config.yaml
head_dim: 96
attn_scale: 0.102
learning_rate: 0.0103
MLP neurons of a small language model. Each row is named by its layer, matrix (gate and up: input weights) and neuron, and shows model dimensions 0-191. Each number is 500 + 50 x the weight over its row's rms, rounded and kept within 0 to 999. Numbers have three digits each. A neuron's up and down rows have the sign that makes its largest values positive.
Before each neuron's rows, "fires on" lists the tokens most often at its 100 highest values on Wikipedia text that the model never trained on.

fires on: " pl", " Pl", "ruct", "em"
L12.gate264:466363498537453509505486598505505526475511528503528482453480474512443516479500489516493510544540500499513470431477478480469557497497399489487529477566515601391546541419495559429494604565579490549468500456503503381583508487561486510534469516587511529615459524478488416498631557450518464326536469433504516467478600524582512527513499542590491450443538502443452505524517462434491539531444482437504533464444443492556490450505455477552555535536417491460543575470425533590470576507443486565465524533430490540526541541429599515458397524455469550515588426490592478552470556533517438461
L12.up264:511466501437486540476465609498513469564546473531376502538451455514466575505434544474552500496517485480499522541527412535487438551514556524521518450537474487517526538610567357527501492551522489405529611396539458508457452447506459502566507479480455546579457537522487529491639613473485481498459519541409464546427541501473506474501531502449542390448408455477448433484546463524485562463489526476425519444486458486589478484528537496481513390524482498485501494541521554557451548547502589434587458515592481600463569509537591529531438466452443475546511425465449562575412533496567388497

fires on: "c", "ab", "t", "on", "at", "i"
L9.gate204:490491452508487523501473467523507522586450514547582540515430520450445431476473447508519483488460474495412413482531584486581444566546571546555534397445434557525522556531563612474612463434526516574553429489457465594382527540469514538451424529490504527478436451544501529534519466453491606484543519509512476538500524450451540491519448541549541528523412452420407563588482542389496552491536543440405505427506517494445501442531402508522462578520427501479553488490608540508476576467497504483577476537508440482486426421514432483530463497445600519567510611507524512571453537434463560447
L9.up204:521565594469568437499550440534504516523538487468581566546497556501410458589486482420413501476460449476446450581561534475464534435479492421500480546478452447380451594477588489507622495543539464512428494526560474538469593478471538420544517485462462447562505508525431495515402583590545539584575419477499465514545562483473461483477558618495460468509478471511533527457535552558530473453562499520445542453494557403496578591501512490531475514461512448448502441488456415558526470412471530429500484443534500511540605388441508517511519508585461439565496505556402567506540448444533479517

fires on: " be", " Be"
L12.gate196:435510483507400473470510570480459530490418566569452437514505529568556530534516513500411580487450469444513557387463462458497501502548531450425616566467477521556425448504443433477441500406505400424482544427504415528545447504473593525481421589630489512458521504463456486535543527455476490520465502503540571501518468596445472525505481564450455634600544457482600456563464502526512495522555518564508626585527511603506543564507505483433497475409517439515568492536456538534481548500429467577497514484507482481483536478509425517505435540524457483419439453492442551491482506575453561563
L12.up196:480428453580411401464534552536491528505498430459446440480545484600504496543515544478550501510493495520520474516588496498520474483543510501515486434479583592624487464512423559527556426467462515568493478462445456567566520491462500474498489519572576474421507429454464543491512447512437439414508404455492462503402480496442532429493495506502498599568562572550636532494435538405564446512474473485508510582477544513541600581603498476445551435532452450568471481421392468571526542659549584496529464528491507491582495420534489529572477498543454510446461506452462541492480478462493529468

fires on: "lect", "pt", "ro", "F", "ail", "ur"
L8.gate235:487456415587528519586515555573457542543460480481465580470485429539456493442532588520458553485517542483454540419544562487462361458562501446492543437496520513560461498506526482526491420542504429553585562390541516511541505471538321506572404518445503497418434539490500447491621585466542526550489567493503481470418537464510448474489632571523407488569612491499445465470474505500495513525509509551564538585449484439465614538478441477504524447473551474441457534456562487522455501470439460490444470475526467507521496442525507418473489470499543517514553494540441427476610567503571485497
L8.up235:443491523450483462423519468483498487509417555551503528459524491522524505495422491447447564463547480535386502463561470468524360479465466475409508545498545457469497585484536579459545468482429584486600447453486497511534520531567520470550463407466554492493501542522438550526446574475498578480386593533412504619480416509397502505495554504471521489472511558492554505524477501424508488457544464441587619558470501480531570662428562474492563431411589465453477442557551525469533488469540552571571490431478470414566443477498526478520497466585527545407563484514475502537531435514509528485

fires on: " ", "–", ",", " and", ".", " to"
L4.gate172:447491445428553511491575593498454516417484507586463579489462498480587490553459615484459489432482494507546533473545518571553480442574429575451473400557523434565517582527503508475536520537494451605399496482485407542529520505562486512507490588505439433504503527433525467488586516485493556493430451568517585506481486411449491534467493504431578485546520523546431560554456569506547516541549545554409529391547476487481461537582482526501534511532620513502522496490565449345590465432447458514459449515499509571509517454558409533448411508512514494504410417563478471477470556553528552518
L4.up172:543549475496480534480516551572503421436476424500481578418448468442624511609547551519519537620586534552453468528540508476404509461548550484423406555488484561383461475623496536544604505447479552470469526394567403481509530548576488509495520592474537519516548529332545543561425498474575510532531506471492496478493519434467449409510513491491455443538465461503454560574520443537502493532494589483488482493549474521512385462546542482413536428465537446519548582463471490403517521431516487454451483535500553468460470516604506479455504513485524553489487515537522522561498494573421502498

fires on: "est", "e", "ide", "le", "ing", "s"
L8.gate78:556464517588555411488473533537462607359518448480440440546604473464525498628416573422552494439481485469445517424512546474549510429380507384609451560498531544481476534526522489540498475491529483488467451552581554495529454402536436545540480581467494550476553519477566524517533552522557473537511505568489485433404498582486512471485537524535515527451540533518572503526467501497533512492501467461452459530424441505500528523541460602482509607479560555507551468383403426412518453482520464466477538496515464496543507510578522581467383532469415429573516479487545510459516518501406468510
L8.up78:496485418508467480538438519525458570581436512552544479532441533560611442522585494468546459446548561451487407437379522509477442530442489470446514537519502536499511410481499507442517551559447448403510541433449381511593576526507540446415568504515579479449559557581578538511510459545479509441503491575506506541442496530479390534519537464561490466470525487539526502481512413469452498463485543518492494517534547602487452520535555477432413499574503537635558595405458425502573519422518416501506538480485568459496464506460507461500496543516465570500407460439483401542468551399467518548

fires on: "le", "s", "ing", "pp", "ver", "ings"
L4.gate61:532492505622523518564428491460531599464503442439407605595473534463468567553486594533415573434588487484525583464549567488481543535503478465518542461532475569456631525566478500431438490469490541458513469454534448443435496547552455486457483464548530477530503421460452468518530506524591467471526486588466508518470569532413522458506496522453438522625509526498615526455479516494492460515471568501517480433386505544547525474550434520506505452520495428536499523483493486524526454543628353502460465474545512532481553496460425409596485448475452374477534542496492495536558571437555479481
L4.up61:507497507455520501486446502559510579497588481591457525526409503562491473537513558425518544499563459454422453403439469455488586603434512488508499530428548506541490420500532495468460490563495409505574561500538477471514573586520570490536448563424505554487608466553534522478513473463508587456444488525461498518488534415475513425573458468479475578513466458536398502473471438589483463380452559398514492518543562418494553470427459572567540470551532545483501492449441530488524542467502582455440513542505554433505428595568444530470505456559488511373424458523501538482357445511480551538

fires on: "l", "est", "ie", "ro", "ch", "ue"
L6.gate111:630495522471494399401520487557572427522529428509475367490472499508476453560456506449456400570453475467526564622522456530402527458535471561456490552422503447469512433538518478545481514520566498552492437469464421541542542528504534622500609523540611481512507568494461434522400555483488442576567483561483480535534542485476496530603562569457492625494441495523483411621496559505470472518578549456447468462533505436487544548484510499426457556515480530496545437488529510428487457527467445470528477503432535456544484509480484486509530373489585548469524469562423465493465550524543544503
L6.up111:565540461473478606549469436480476568531526457450397433493483553420502478467502533490597472482478487537530522526451479515485545502477517602442532467617468416517487474553548483546459515488517496536496467468450538566528401468549463505495458523466475514545547546443412387412517620547501542466517355490574517536514531562440556443476494431529502525475483487487528589597492508463522532448492405495450533509477470423518482493499440529551425534591488529455487506513462546471542549493558417435468403504508580482565594502527551559464626463550512428491556454442480457520442657461499433539

fires on: "ort", "é", "ire"
L3.gate94:530559578530481432508573455512556426472577444510490481538586462484589573556571485468492418663580525492623489511563531426567536497456604523509511452478464519525515480603483480429445431472524466523387558440512615570591462423419427566478481538466498361507438436386502424483534567468498530478517480576469546529502468442419527450537468495566474514472533522507565492502421456494500517511487541569511471460466469474598528449509438517541466490489546498459444577503523427516519553488491478390466509475517432550520493410539505531482465462465531481509453470508472500597521498479510488453
L3.up94:532512583580456429503475518568480467482585540457476427543477510445486545581520504522543462641581476471535480517438536478545465494475583484461400593515501534526579510541538426466536510413547485427421485594477519559546414435439504467405500511512515464496487477393496514454435512449500513630493432557522573456502512539507511484500515461466502512512453501435468468574552495521437560396543350551439482500451474466443536527542553532482551581445501469532491645534531491487508579401433535511546482530517588563517458529520496483456514520550560458510426485521486423454459530589508521401

fires on: "ect", "wards", "ject", "le", "ward"
L9.gate160:491420522533448452483528450409450476573457426490455492533538445571487384507511430549494601626476500511465466568486464526511455493509527452546541510469543481495428496598488368506405505500598524388562522391554545497526526482467591533535457546398457457588504531453475577473588492516497498493497477510549578518539580556480487473470507586513555571469515523449537495508502502424500531517605539508528499493436508499528506436536454457459507500504516496525576462429440425586451539429500493559558416475471445473596581499489609497461400457454446514489519515515463530558512550424380508507
L9.up160:479374485479511415441475453424472469509437424437503449575485488537429452506474465537558609574547513569570429597549491514542551587487536516548508559574534475499407550519523414464421445503479520466526528451658578552506551544457517459495522477357498468525519461572566435525531420512517520524506480440623457416478481498492485508495531521525510544546615497439519420496536577533502583503508515504523519438500446527505459445507479468505539509464368531558467477504432496551531475513543463476502443408553498476570551410432567472588479488491388470523523467466489498457524517430459481526

fires on: "l", "ic", "f", "id", "est"
L6.gate365:542510517494582481486462523497557526566531497492491407437514492445487407545577602531579502513522373480535452533450478447458491512595512431534525566478571502414464499495494548522482461519520480478518406588372511514593515530366533556493535446480456487522548528480499492484497567478518509537484444524473542477467531468529480462520497546515470512616533392480528581503486388473538590588510441454535530460452499582363521502480510557477514596560431533398468479520536526512590516514547379514519473436451480530467457537438463479435494325517536458499490512500508485521592522533457497553
L6.up365:541560448403474470445553460508418518462531570530544382410537450507454421547499489536518506530452503462564570555466447454422619540570555575459449526580611519475547527486518547471562537442532470474537536383511423621479517636519489518585455518495478483565538552538491444433412483432450554535535488484527537482560486500418479581474440568516446496596528484440530514428455470524556460462562519478487563474455537505476457510497571495534455573588491493422482355435480542449519406481518531486509513540442476522477417423558493547460571486521500506485552458484528456497564499491511475475

fires on: "5", "4", "3", "0", "200"
L12.gate10:519487528547498510513550509493613454622489587554466523464366461554451449415457407499482557564504458460470491483438553471391555479492426475499464473597503374469485465543472466499453516490450402506526497494549430579445511541467506477576456525554407587505531458538568500542483541531534618526534471468487613477551520459515361504501546552447487519519552525539508517578500510468414523505548472604402492472524538510473544519388473477470427444449504511519459496556511505511435544554505437564462492469473466477561438460453523476532504513586498483477576526582462412485581413455563508468
L12.up10:527494464467516491569528466470544585475495473494414422391477590506511485432453509438449626472491496461483513497526527392546551406524451556496584480490516520552433439389487550568519540551506558543510525524492470502430602487431528534581499373473486499590442462424481501506540414575554502502466369503473507501587504471524478549574464575463473529501463568534586518509552437523595471477514585581491438554474433502550477506454442597449468400494471518523501448595530536456406488455443513505457515491454512539501426500502452489516531500546528477539522570525414541627518473452452508527

fires on: "er", "on", "ather", "ter", "ife"
L10.gate18:516507494434492502571504503402547480351499531585583495503521572489576461418452463482442436525470462586480463507522451450461392535436523523447592552579416387546472476556514463412465435510541476522515558580461521504529495525534486532500480484451537586482563459433495591434357459460486467455561530453527564518534428513545545539484513435479490474535447502559553533491443545448532490514456555495578598575503562499539542501478447546474568503479430519549535573473511554573433567418407537450500531554485452485538390570601540480490488486478523548415462500556505446543489500536506457545
L10.up18:464438433553461568538536543484601533338518441463506517474600565551540580469431490570450522399467529512475450529482527519558472540506464538417475534495443476453443459481530564422464454406476522604547545393527526478557475413536612478540509453448438641602443459490533546447481600422520485526494430557455468518576552480521577440553453487486461472500505499480547500517462516499485539482513502503592523441475511447519529558429513478517482527489497489483447531553462557528515450447554519464562500497576511505455444562593437489562483436429543559445474398489509556460582430459479507553

fires on: "o", "i", "ur", " be", "it", "itt"
L8.gate157:471569533423465474525544524468449507460524568575458610441471501510508502497484557509445502508456498514508379478453505444519436415459621528499521443513511442521451433554525509499468576467575460512510524463616476500565453434494502474493528528643514508506505556494454421487449545447408504535458431451405510459518498449527427545395443525483511474527519522571537499552530509413551621451527499527553535545543438479435518472631460495530535467470522492391567494594511536564501580557520576565499474575486503499499459506398504552486447401457457571535499523449519395552547510508393539467
L8.up157:397541532411510445543526565591492466522512489492497546474631532512419568556491505460560512570511543476430485493513487439423531529453482489537517541474485502423546458436454586478445477535508529513505437548504495502503497396384469534482540482460435565449444518416490490483575525421417375463496491457531450407472483502452520524597532497488447613450567566463492438579527537437529436457507493615479460556433469525493575520561482467422526507506450490484551435497581478541572534532609466520565568488502528523549519519482470510598520455448472363528604497499482518425484518577494429467

fires on: " stud", " char", "ad", "ud", " ed"
L10.gate91:413507442512439548526429561482511445408499568490520503478479562526489473522471570511416442453535474528482510540532437475599495539447497471481623480524474473515543485431543512493430511505409508407598491434466502463480523524497492507512616530520481511511538480579534571490548507562491484428580569495520516539403453550436506530509516594503534483565465468425545526489493526514340514547494516522600459409453490449534552455551445522384615452540499465478542609475458443496505418584520584508510406489504560496487410549417474475520620454511435537530495367511434520509517521533504502513
L10.up91:538510480456506494413610493511436502484466460489474520459497558503433468439486419554409504550472486569521539567571423508484535649435537452518468415573467577517438452494462546527550465486489465383590542561540479462518458488585523483485544452482526554482521505544512437538423571468431569500515508511531435612499405494505612395478464527448437518505519597452474489501415555410521501531441473573533494512510495517524481492485483407491509458486509597466535546454491574384590484488478491501517462463418466532496503403449591646523482553442497495517462503520561471519559533465590519515

fires on: "-", ",", "le"
L3.gate148:370445532490540564491459567480589492390433462593506520539590579459431504575442467491494485608528458543426466487509504488536458405548466412409409484403601495471598506500561548452465593521531546524439509520488519441466448482478468434534474506633422455538625530493541492519577503443603566545500465464467530508448454452518494452506476472485460502563519552490467546501544500532470498585551518482463474454559496494472551554498506525387476365487506464441446497493471527423471548478482482526531575476486548465423510550542482540490456540519508476432549484533477517416455527611527531523
L3.up148:412466498533528585520428578511589392447387546545470507580579454580430530552506494566539580556573512495422479486521579485582427488514462411465430436474473479426603513544589464525485508471456486553478508462443484477497489493558474481423513578583495486541529561470534512615512459471524554529434462460522540477456470502522480556471479476508456528552497515530443477503521494463534491491510513475327383490480453506453542465559447537426493404493525469431412601513510511500561404607521469486497519499472543491469582517475436509395517587464487526522519434542452534446542539527552526562

fires on: " an", " as", "ult"
L4.gate297:453485510452466375573512626511477512465502547528476532497499431484525503526555418512491533539503470509563524418493492523517514524520589542479553499449568459561529508532518514537401491482545504535497495501490569461471498460621448403500501454396498539539514485524502555482557463458439414415501461459531445570522555541479399498492419572548448575454501572508484488411540516594481450554506520521491544514447436507636529516447622490583545491457464468502558562510559493463562484433467513502563470516454443495338454513494492518409478556522479403541340500533602526517480543457451469504
L4.up297:413522490511517494617531582573438457428496458481563497555514476485515519511466529429594458471579505520549449448529509547462534540472428479467646431468461395468481349472539489539465498512530411460444487546501565471485452451565505507460455523538404649504407497592562548496473465503477536491560471450520471538459415494525535530554525506516484522516410523559522467441474525542478490527485543500561565412534573496515554575416512558493484470420500496567426523362519463537574562446427472410499469561448541514507549544441459486559524525469482496542398496448503435541472486493426517530

fires on: "est", "at", "th", " th", "ent"
L8.gate99:526418503409529391495487553452509446456548470558468441603554520419564534518465531448493460491560439519530488442435497444508502455420464418477443541527434543548596528527465475461458514440575513455488508535419598582508459516500519458486510486465401545538432407456490504450531513427470484496375596517470482420543581594486567515579473544522510573552460480458450433514495454493504587521523478510456591528484466438551561449534414575519486462479559576486526524531465526535474546469531517502577636479411488437460565615558512490541528555563446557522516475445565558512478528549532515450
L8.up99:520438466560570376450473604519502453466455505474523533481387496475444485531497438540483358521504517544483508518451505528504512512471513576456486523514528560518570517583498572409423510508512502586321593469438625535543573458526496523502450446512411547463510492589485490458491482432458475592471499517500560538506545511503472478524462555530521506522551504438445422478551393524475540572481549560571465495527381503424484455606509502517416525579487507406513581502479474555525565534460447483460533456457458508448521541488505477502533531537583596475471473411487539481479544541520552401

fires on: "and", "on", "ild", "ther", "ife", "other"
L7.gate270:503447489616460443540499476496551527419603503509457485439440602467451548443502486418489408539619417569544522424591514473523502486480505585581427481485445500571565535430501513525423426462512416461520599426614441576462511524485455453399548580501469602570517521467547522481471508465494444457476573395479525488519515428559500441507477496474442585411400498433523548485502462527469505588495576507517510508530469461549481417461436425526544474515531523483492438514519435553539591461479491531505530503468472522528496567510489532550493456572535464530457456484482614528544507515533500599
L7.up270:499467477525453516514579571437519555384497536428605466423501556552573490495524515470484456516405522514503468495467471513473398501495463481452473553531506371514576422464465480506441472544561401552523613550472588581576499465519478525437436491485420509527536576556584499502486535469527439534502547556595452524523460513492490545465444463563435556550362498518542466584473478502471470534455510475604386547517493419511490540458478497549507544572479482562509397517367510442480528482563449498470593572507514466470595514447425571476567487469528498519493483500527449445560504446450432514

fires on: " part", "ass", " rem", "eat", "av", "ort"
L7.gate295:534551553498422323501498463546477492505506466417479449571439484582484423560522560511494526553462566541614524531439501489527535485504554433502450566554478464412530521556498573492465498419486454462464474406543462545537545567664530501494400509476506487496582620517522491521533513477539471518538595492544437506474416479545479430436589545542443440551409504456596416447449458553509441507493510446543451476511486474488588508491473543466395611476478527501478451409583508504524485503531447466445447545460480540462429496538618457487475559517503483518480486508456537514473564465518458456
L7.up295:502540496511448409545527582539485499422542496431489429467491495602457470572545469488449514542498451415606509476365507541438602511480492585589435471622453460513498519487512480438562484383574529438528492443495413483502526498509506542539496468470463393423547563425590448405493500549488505556505568473484457551549515534497535487512502571442493428536454469529550447518524553536458479462479438521526461486466497396570505604534484686521466521504504477572493440522595436528524459457528546540491549500475480499488445566512542431582488561529562528479472553442463472498475528542462482414

fires on: "ec", "h", "c", " more", "i"
L8.gate311:462429531507444463454532489585428535535521521521487455502488625470567540450472461552499390474503541422512497515543398562544467563490560611531473530466461455498532477493503549586503454463508445520660464505465562468510451450545532484439497508464516434422527545567510491497389516392498547582473521528539473453447523482512443551581529503576469526450475452416463558558475484436484473489461565483504520462562553528458445557612501507455430560407520487576492573508439573435489523457569453444522564550533434456510576507550482485573457484495536584506428532513468440502352413529487521464
L8.up311:534457481548547506463559576539605543519584382538467494425513596446538495620439440489438372497492613449472543460458516491532509518536470481417521564510593533482474509447517491584626616500567470509495566455536537482536466495544515467601434569473472513484479422463452486462409535463450535498486424471542434502538520493636454495454400460484455533554484514415523549436474523484475550465498504529462490466378455504473447567507558391511506484494549500508486468481517488460538388483543526464552526533546573453564464455546517477522510486444491592539615532470455490484552498514468489539

fires on: "ud", " Ed", " El", " ed"
L3.gate93:506436496354420534495527483388496490492585542551487554557502550488506542497476446498419497415498503465515522516579480491508473562472583483452530460470501544563530468533501629547551503523453557448491517444507510504515439495515546517430519512441518415605524510523552530559487459498537406451471487527475493451427519528483544506518452513442526459477439424509468498365519561402566464558584490511541553567577553431440592512540495510387474486384474539527452555499496515308575485508494513491565459516481560405567424472577514523477484523536471529610441437490525510573460509530506492480
L3.up93:413532540419426440545515484431516541516553413453505527487535505457569517542527532476449452471501403510496523400573508403539519546469511429542465530558491486489435533446492511541555412512409486552499473473531548410483472491517538496451575515482511533526506468453556529518419531462439477474556503530463539583458436559462560609452483479565459483461485361467512510374499540551581462508500464555506557624554475485455573545567468472435549575448507629520440586481435470496527454535544458419527482479543506425529528495493520559523410582546468525612525471518548468528473493535610590469

fires on: "pl", " Pl", " pl", "est"
L4.gate282:493519492652568483542540520613542564478506544514505478449480476414520489539443531454556434481436585431524558501461484441498456520530456538460500536455595567472573488505531472411475454509561466390587565485484479452539442591490485470578525458541482555540547507497522418455621553511508479381557413553517510475467512473583397514572508479460580546524556514491427581461446505396481534441546452531485499525352548509461440398532478462469467481543481438511525382490492553472478487531496529477504486534539525551516491543417575483418436496534522511519493443538492471550450574568452457499
L4.up282:441461503467466450441547522448444611478518506502520572418529511485424555558549642515456524479434570427508483530484609541608531531453492442590602505481482520440509463504531479533470539538446524488566551501510474435520403483486416433473563436492536484459489536338399472515539463553522481402520431492484497544432553484512471521511538531431403486389468554481593532483523474557482509452425501470587480558499509578538486478517523520539414482537479463513540465478525575476528552519415529511536498550574458470570439526400521475505484434508431522544569473421518621532500551536470486445

fires on: " first", "est", "y", "th", "ast"
L9.gate159:533460486519565442493656471488536467468426586506544440571492404532545450445506507460495466536525518479513458447462603384531458515494489533474444490515483395454550534482519495500476484495520537479498485477502528504549526401472564501478588516499541524497441484499570448475583507493501581478568570442443474493486410477507460561585423552585590556464525495428462456540428535371465570395504504569442597513466555507464564516511463540493551450479479487575509548582438415519473637514499467552489420473527487477403478508423571548534458486491437561474465466443589456475466504548551547578
L9.up159:592380405449571422603592503627492446538492420555541506479466482472558561507491526556563456468506488497526515578462529432549532579426518451532435484510496470537443516470506528460463492414586512481449514488504475558446508569458502565547538511498533392445469527561550451412445422478531516430568501490513546520438519439505486589479441503559505481445452473486470442534410522503458594460506543498494465456420530544496430575470528460467491499601485450397531542436549425592531583491537413516478486565530519490470484575513538530584517473497489500520531567416517443452605502593433493460

fires on: " its", "p", "og", "ud", "olog", " stud"
L9.gate290:472518489569550529530554570437527515517424469474582525415498553449610507483419489506409572485561557537522522518452475474525492484500503536442528512567481459512546479527433523478552500434443514535507520696428460450480484476539429455491538439420461564464532492527446469452474553411456507442501534494509495574455579538507506479492507544555479512567503380479480419599512429472496505551428545444567449442499536483578424517537487564537562594428466587505554573374500539557480513521549424521491440515546507363514475467548449405485503520552439473523541423473490513519478526571561513578
L9.up290:462484462536467459551590543560483553557471457514480513555471457482588556635612556525390433503555408491398516473496447519468527556500584480517492440503475528445456480483472450540538497500508390410538477530474535489448550489489550569546445479419475532451566441514537455535381545484460560499560495543481548539434499604441465538466491496518541500475514394465487531491439607551466460469549504621513491445494359457536422456534508489529551499465482494425490547493476560573535459499488543481530414417454504525531482507518443539448498592551523580513571409490480477468464558451548509616

fires on: " 3", "3", "4", "e", "ist", "5"
L7.gate26:612409542543540538539487442449516562496499489508444507537486541364460502424405466431551527516520498502545552418449541412500491409537514494483419536530503513439459493513515627501532528521546507490495507484487416548447456575478552451524401451470574534372501451482500472574486413476559569483473526361536510506516495478500433494518515557398480509599502584506538423502501563519572463440520464525511433510488590558488481541553515581498462408495489550404526455561511517572488460487473493452443542527515490534593451619586543541416541474539495559561604489480501485482503443557514460497
L7.up26:497442508526530454460560488472454547544567385533500476434563520506546400445480469505499595559438482521521573466501553474507417542447518556515435513584564454492439466534441447460539526496522462523419487466580450578527529496417498409611546496623392627500516558418539504580585453451540532541498481396547450558481445431545410407522544474472484457462506552546593474534521512489550563444513446552420460505523489466504440551465532515570524502437541516522480460473531523542493488582459469491427551404500518498453425483545513576503456499455470550440508547508515504492514507557383584552

fires on: " att", " of", "=", " app"
L10.gate345:459435577524488538563551519467542567534522549544441483594478596469536517557534513521499492493516523551441559449500478429476534489583487625521459577476510454533315500526522470514536502425467541458478454541502485524506557500527484575400492492439492580511508588567520481463528486414563448515530468496463548484583551494470537547515470467387560452469510507461438491455644475565424485456545414479466518583581526412535346455515525499515442423465493484499470436522500424544470494540479485509410470446361517570493464507426567431534547466539461540515507485494530521507470522491589446469
L10.up345:511530549548518501444562519375458498562440545557511470492360513502587453517523575503534487488505569487536465457497471433507484477517467530498533509502464508476440458407450560467459526447413512490479463548430501474364436386577502483494458395594600517539440485597514473438524454469538518495478548506489456449591496435569499524494445521514549548469490425520441417457456517513490576519584510481525532589549522447560416467446462528518559639464568555469587388549583561437560471551552508542430574524464439562564524465550492455485537523539453504580500467510504475483436472492540507496

fires on: " as", "ric", "ri"
L4.gate349:517457513415581548513498570460514427450526539501479457437533532501519497530579425480552600530507515388469497523534521448511514528454442487425518603437485540518522558489553507473459520524506567558434588526489480420443590548515476490494532395608552537488583457515460480481450571482536476474574480446482504532571588510419436482584509497502427452532495465569465502482440571547420511516507609489480499413472421557573495612478522531490441552559467400557532560400465445580468496541578485492512473437483519573473448462485506490380429459481480451451478456510596410559459456436505537495
L4.up349:478477551439519459614566428519457481448535564483527465491505512551515470538510490566567492537487430415492520507556502503476508460493491469502509492479500606484460450439602500455545464503542477507445502539526468593573465540542549492445561501585603485500575402513509533436414506507438544437412547438387541540437431401496501468509485560584498481464503541552509550570494445504466543517475587530485545477554553488510460512524405493556492535395533443524400512426567406534588549510432584486464429469360497508530433472535557373471435497526563485482424482531485545475511538463399555508

fires on: "pt", "ect", "lect", " elect", "if", "est"
L10.gate137:447494496463479462522525564434483481534469502500514539484534434575477439529464580507437515506500523505505537553488506486446443413552454537517494539476533510588458553557451438466390465529468525569531563522526408506504555617488458470533472508506460516472510448442540479469599583468507487517491510372506470478471443472576491548413588495586562533494522472533443459516396446447439510423528525456574536562373483498518643515449520466557535525518554501461563484450501469500519439521480558500477480491420592440490573477526530464495580401592431573468518521456463521388642561462593438480
L10.up137:510548422474444377588508489578505556560479528480447467510426464456447488539510488528558513539516454504562487443436435535415546517506443581480449441624496414531520530547588515612589436556486457511525426540592477466532503493488455462503505521481510552607485517505574525490496472466541487464478492478500398474409432441473500481480525485510445510483552586620525428463430473474410583466507512556495453579540532445448539443540456473465453465497546594469535406533569470527619527538510565552499514533506432465456435429563544406446508430510570473480614514564526538519486499556462495507

fires on: "-", " m", "0", " w", "."
L3.gate226:461504557541549559493435397454588487430527577538519428525544481558425468534500540491567596495579518469439478528411513510500516437531598514485492479477541538503489492584534466485450515439503543507507421544565529494561504448515527529488495526544514500528553545493515465574507505437531452505471530513518516552442567504494498459543422480464368519573541549513506485456518431581441460556458471497535510502519435503403496463437454486484461420531426486427481549379528500402554514591498504472512563561341518520526521570600500485556471455508563472417458629535505405509645484487559410558
L3.up226:513589477428466557485532545509556354458437465540532458488546518491477494428468523477580554582511517530593502442431526512498567460509449461510499488421490506507536546460632462476540521466434539545427488482598513510543512411451584528474552454580485514497536519494553469551522514487558491391515603452493480506505419521530502492383435585541465415526583594431504521429506419536461546556446567471472497494560430524518477511505558472465501496482390527464535450455451475446498450554460521543493455546457450464525478535514449472536523532418383491420475648542558481573567428541519498444

fires on: " be", " Cal", " Be", "ll", "ag", "ss"
L6.gate241:513517458498548475476581607494486552562523539466402527478565548479440542454644503520525507594518461528495521512534515368499508436575505516469442501549545455458468595518510498557486541459430497406449557386495466501441539485485515451531499551483497474444513511466461464539492524541601540568450526437498519409441508472431491543538499559508424558523457475493482372503462544500491442505538571502614506567481479630510526454548501446536440418480453444526525509538489517538402461492466369485554496536445501513546549482549504444593502542494553459342501529546550464610450528522468513565
L6.up241:567530523446542447503526617508475509519545561429388545499554554500473566440517530523455581495457473592508493593551561442422542481592555476554496448554558478526526506501519465570484423405455462447483488525441561470452504497578470444457460520489529449433525533457436438523507592622499495495413517419360480386496522476568480551536540582532539618492434441487554429475468566512441420469505596590571567509498501525501581485500505499493462443441453510529587551511446495565503474444541471544500458553458520474496551473446428488503481552454519446479496487509539525530442407454499449579

fires on: "pt", "lect", "ut", "ect", "ject", "ord"
L7.gate337:439494530493477402469497568408498563424587497451488509446492506525485488571505599533492525604545422536500461515538526476438491511513521437523488484485464513363508509494539540547528521498509463554567439438621568511561535457537531501534475479484464513475473554570423532503579526605545557476516494459528538395413472555415452481496548521512530525569489577466507501455524549411487519527474465429506499553436459392426577503608437464568520490523583452476454521471421452535514463542542476577551411423495594464530470446498506516464470448536439427626514503515446528492435477568378424518
L7.up337:541491474456500440432430570596499507519410471482432465520474495563557468541583443458489479611513412495483559475489399514461541576546401394481516479436424583525483564482438508576475503526522461593596483464517408468550560547457401415461473553459493532519456475502472498443584524479561524508485525490562460512472488490449454563498642465517513473540515522521520491516514486508447553463554455462510571453541469461578499540518463515497490570528533507489550456477597551511590510564571518514604489477504583469511512431451520440576359471490395431476463502521461553564449523491451390540